config = dict(
    norm_eps=1e-05,
    qk_norm=False,
    init_std_down=0.0133,
    optimizer='adamw',
    weight_decay=0.28,
    lr_head=0.00251,
    warmup_steps=440,
    decay_fraction=0.335,
    seq_len=512,
    doc_mask=False,
    dataset='wikipedia_en',
)
MLP neurons of a small language model. Each row is named by its layer, matrix (gate and up: input weights) and neuron, and shows model dimensions 96-223. Each number is 50 + 10 x the weight over its row's rms, rounded and kept within 0 to 99. A neuron's up and down rows have the sign that makes its largest values positive.
After each neuron's rows, "fires in" lists the words (lower case) most often at its 100 highest values on Wikipedia text that the model never trained on. A number after a token or word is its count.

L2.gate1467:36 50 57 34 44 44 69 30 51 48 46 46 62 40 53 64 58 52 48 49 40 44 69 48 59 42 55 48 39 43 57 54 68 44 56 54 51 47 41 29 66 49 61 45 56 51 42 36 62 58 61 39 50 42 67 58 44 61 44 69 63 53 61 58 73 58 41 44 58 64 67 61 59 68 47 41 58 45 47 58 77 47 42 45 47 42 38 44 49 61 85 58 44 63 67 38 53 50 53 64 47 42 62 54 60 48 61 28 43 54 65 40 35 44 43 49 46 52 48 57 47 43 47 45 55 23 50 53
L2.up1467:56 51 58 45 47 43 64 26 54 50 48 26 47 61 52 51 74 45 44 54 47 48 56 42 51 49 62 54 44 45 67 64 65 49 53 73 40 43 50 45 55 54 57 28 66 29 65 57 66 49 47 61 61 36 65 40 43 44 26 66 63 58 41 69 67 54 33 59 43 59 51 59 59 68 52 46 56 53 47 44 65 53 34 47 58 60 55 41 72 62 51 62 36 40 69 47 39 57 54 52 47 44 61 56 50 24 65 34 51 62 50 32 59 36 45 43 50 51 45 54 51 44 61 40 58 51 42 56
fires in: "award" 13, "cup" 11, "tournament" 11, "stadium" 9, "championships" 9, "event" 8

L2.gate1388:52 78 55 47 42 43 32 40 69 48 66 66 61 58 46 59 45 38 38 53 52 52 38 59 50 41 54 47 40 46 62 43 30 59 43 58 40 64 49 59 56 46 55 51 42 45 76 54 64 48 57 55 66 47 58 58 43 47 39 40 55 48 51 39 38 44 58 30 54 50 60 66 48 52 57 32 43 41 52 43 44 48 39 61 38 53 54 47 38 38 32 50 54 42 37 46 43 47 35 65 61 74 46 62 55 46 40 52 54 37 59 46 45 42 48 62 50 48 63 38 17 57 51 48 49 57 60 51
L2.up1388:50 58 61 51 49 51 30 43 82 61 50 53 59 46 52 49 35 44 36 47 55 45 44 48 52 48 52 48 35 55 43 57 29 54 53 30 65 42 65 69 42 41 38 65 47 60 54 41 45 49 59 52 54 43 50 59 50 43 47 37 67 47 67 55 55 30 46 38 64 42 69 56 41 55 49 54 44 52 41 50 37 47 59 70 48 58 44 40 46 58 34 52 51 35 36 68 47 28 56 46 60 66 44 56 58 55 41 53 58 32 52 29 43 44 40 44 57 30 54 44 28 61 45 36 49 57 70 45
fires in: "him" 32, "them" 31, "himself" 10, "itself" 5, "looking" 4, "things" 4

L2.gate72:66 54 46 60 35 29 40 50 62 52 63 50 50 51 47 43 68 46 60 35 36 35 42 52 65 59 42 65 39 41 66 54 43 58 55 43 68 46 51 76 31 68 56 56 55 41 60 58 45 33 46 54 43 56 59 47 63 52 61 34 53 47 74 43 45 37 55 40 63 38 78 48 60 58 46 49 36 57 42 57 50 62 79 51 47 49 38 42 51 51 48 48 51 37 61 36 41 65 51 53 42 37 48 51 43 44 36 46 59 36 37 43 50 36 65 39 46 32 23 47 56 50 49 46 67 69 51 64
L2.up72:54 41 45 52 46 38 50 44 36 48 75 51 51 56 48 44 58 49 64 41 53 53 52 49 56 44 63 43 54 45 48 44 49 56 33 42 58 45 63 62 31 42 59 49 62 51 64 63 58 47 36 50 38 41 47 55 51 56 47 36 39 57 59 76 47 56 32 50 51 54 46 53 53 66 37 53 48 56 58 64 31 48 52 48 47 53 45 34 51 44 44 59 65 36 54 54 38 55 39 54 60 61 52 41 17 49 49 43 57 51 37 55 79 43 49 57 56 57 46 41 58 34 44 37 42 52 42 74
fires in: "and" 100

L2.gate1189:70 41 40 46 33 32 34 76 61 45 57 60 45 54 65 65 43 45 34 69 61 55 54 46 64 42 56 61 43 56 36 71 42 61 50 49 36 65 49 46 40 54 59 50 43 50 50 44 48 42 58 52 48 50 43 44 29 55 55 64 61 61 35 56 41 39 56 35 48 45 51 44 37 58 39 53 49 55 36 52 38 49 47 42 44 39 49 54 49 46 41 45 52 71 46 50 45 58 66 26 46 52 47 68 52 44 64 47 53 40 59 37 55 53 48 54 74 50 42 50 60 59 46 42 68 57 59 48
L2.up1189:60 44 59 60 53 33 46 40 67 40 47 38 44 48 59 78 40 59 36 55 53 69 43 57 54 42 59 69 56 38 56 53 77 49 58 43 53 51 59 42 54 52 57 62 38 50 67 58 53 47 72 46 58 46 42 62 58 52 54 34 62 42 63 41 41 29 53 45 53 38 49 44 45 33 45 44 46 65 28 56 43 62 60 61 35 56 35 44 45 51 34 45 47 64 65 33 56 57 31 55 34 38 52 55 47 55 37 59 46 40 58 55 31 52 39 54 63 65 55 52 35 41 47 42 62 43 61 48
fires in: "by" 72, "and" 9

L2.gate895:28 49 46 47 52 50 33 49 45 53 47 42 54 51 40 52 47 70 52 41 46 58 47 42 57 41 60 47 69 29 64 57 58 37 51 62 46 56 49 53 48 52 48 43 47 39 48 37 46 70 53 50 45 50 40 68 60 50 56 36 59 33 59 68 33 55 43 55 50 41 52 46 50 49 52 48 59 63 50 64 65 62 40 46 50 28 49 35 59 46 53 62 33 35 46 40 54 60 45 60 53 56 64 48 39 56 56 57 40 67 42 69 64 67 43 65 63 40 59 51 42 36 66 68 68 46 58 63
L2.up895:38 48 62 40 48 52 52 54 38 45 44 37 49 52 45 55 54 58 47 53 32 33 57 48 59 48 45 47 23 50 39 53 35 42 59 62 59 42 24 60 35 44 56 81 42 44 49 48 49 62 47 58 49 32 54 37 52 70 69 46 62 34 55 48 56 73 54 42 62 52 38 47 47 56 33 61 53 51 65 54 47 54 44 69 57 38 33 48 51 26 44 36 46 52 64 58 60 44 48 63 32 57 49 46 54 42 65 42 29 59 46 72 47 60 52 64 42 45 52 32 54 31 42 65 62 49 45 51
fires in: "sold" 12, "used" 11, "increased" 8, "closed" 8, "reduced" 6, "extended" 6

L2.gate827:27 55 44 47 48 47 68 45 57 53 69 50 37 59 51 54 40 37 54 56 47 44 68 45 42 61 57 34 42 39 41 45 50 57 49 48 29 53 72 54 44 80 30 43 64 50 50 43 54 56 69 50 46 73 48 49 41 56 61 32 40 57 38 59 46 54 38 45 50 41 64 55 57 61 54 45 54 48 43 44 37 64 49 51 51 33 47 41 61 61 57 57 59 38 67 47 43 55 37 57 49 65 64 58 52 55 64 55 42 43 37 39 43 54 58 60 70 43 55 37 41 58 51 58 49 36 46 47
L2.up827:45 48 49 64 47 55 49 41 48 45 46 31 63 37 52 60 52 40 28 48 47 54 41 76 40 43 60 58 43 36 41 58 63 30 57 52 42 73 64 45 51 48 71 56 62 58 42 33 57 41 58 34 53 49 59 46 55 60 59 50 38 46 54 57 61 49 41 51 51 68 57 44 35 50 34 51 52 42 58 37 55 47 38 59 42 35 46 68 56 67 38 72 56 34 56 46 52 51 34 46 51 57 56 46 54 51 36 63 48 59 51 31 48 68 60 46 64 55 62 56 49 48 44 43 71 60 72 36
fires in: "area" 24, "land" 12, "bay" 9, "location" 7, "place" 7, "district" 7

L2.gate1085:43 47 48 47 54 48 47 77 65 45 67 39 59 44 55 63 56 47 53 62 48 48 50 46 50 59 51 45 54 44 49 51 40 56 47 55 47 65 64 43 63 52 47 28 61 53 45 62 42 44 52 43 63 54 47 52 53 46 36 55 56 67 52 49 54 44 30 65 64 52 44 38 29 49 54 47 40 41 62 61 45 45 46 30 41 45 65 48 45 46 49 60 26 41 52 57 55 41 56 47 50 55 48 51 50 43 38 52 40 60 64 41 47 50 34 61 57 44 44 54 51 41 41 37 51 43 48 59
L2.up1085:46 32 48 52 64 62 46 58 59 47 45 49 64 41 67 49 56 49 48 57 44 49 55 58 58 59 56 46 62 49 71 61 44 56 52 40 51 50 48 50 61 55 52 48 50 45 27 68 40 46 58 55 56 41 44 50 48 41 37 48 69 47 52 55 63 50 47 66 51 42 45 46 56 56 47 60 60 58 59 48 45 31 40 44 38 30 54 41 53 61 55 51 51 56 71 52 63 31 43 37 45 56 58 51 52 46 49 55 56 45 70 53 61 44 39 58 48 37 41 44 65 47 50 56 52 29 68 32
fires in: "government" 28, "authority" 9, "children" 6, "insurance" 5, "good" 5, "community" 4

L2.gate1102:31 56 55 55 38 60 41 41 40 72 35 51 59 50 50 60 63 70 43 61 43 51 54 52 58 56 58 41 60 54 50 42 67 60 54 55 44 38 42 45 62 50 62 67 65 56 57 35 55 69 58 67 44 56 72 61 50 55 38 49 45 72 29 48 57 57 28 57 55 54 42 49 69 45 63 42 55 46 62 55 51 43 43 62 48 34 28 33 49 45 54 42 59 49 56 49 51 57 44 59 46 56 55 54 59 52 51 32 55 48 54 63 42 48 58 54 58 56 57 44 51 45 60 40 45 27 45 48
L2.up1102:58 69 49 52 48 53 53 50 56 46 41 38 37 55 51 47 60 79 34 54 42 45 54 66 42 54 78 41 54 50 64 59 61 44 42 48 53 35 43 47 54 46 43 53 62 56 47 58 54 42 56 37 53 52 69 50 57 56 49 50 48 56 37 46 48 33 52 54 69 50 36 64 62 63 43 79 49 65 48 51 68 27 39 49 52 43 27 63 55 49 51 61 43 52 62 37 57 41 53 56 54 58 63 47 56 67 53 10 49 37 63 50 45 49 52 61 61 50 46 53 59 48 43 59 57 47 40 61
fires in: "best" 20, "award" 14, "open" 10, "finals" 8, "medal" 8, "final" 7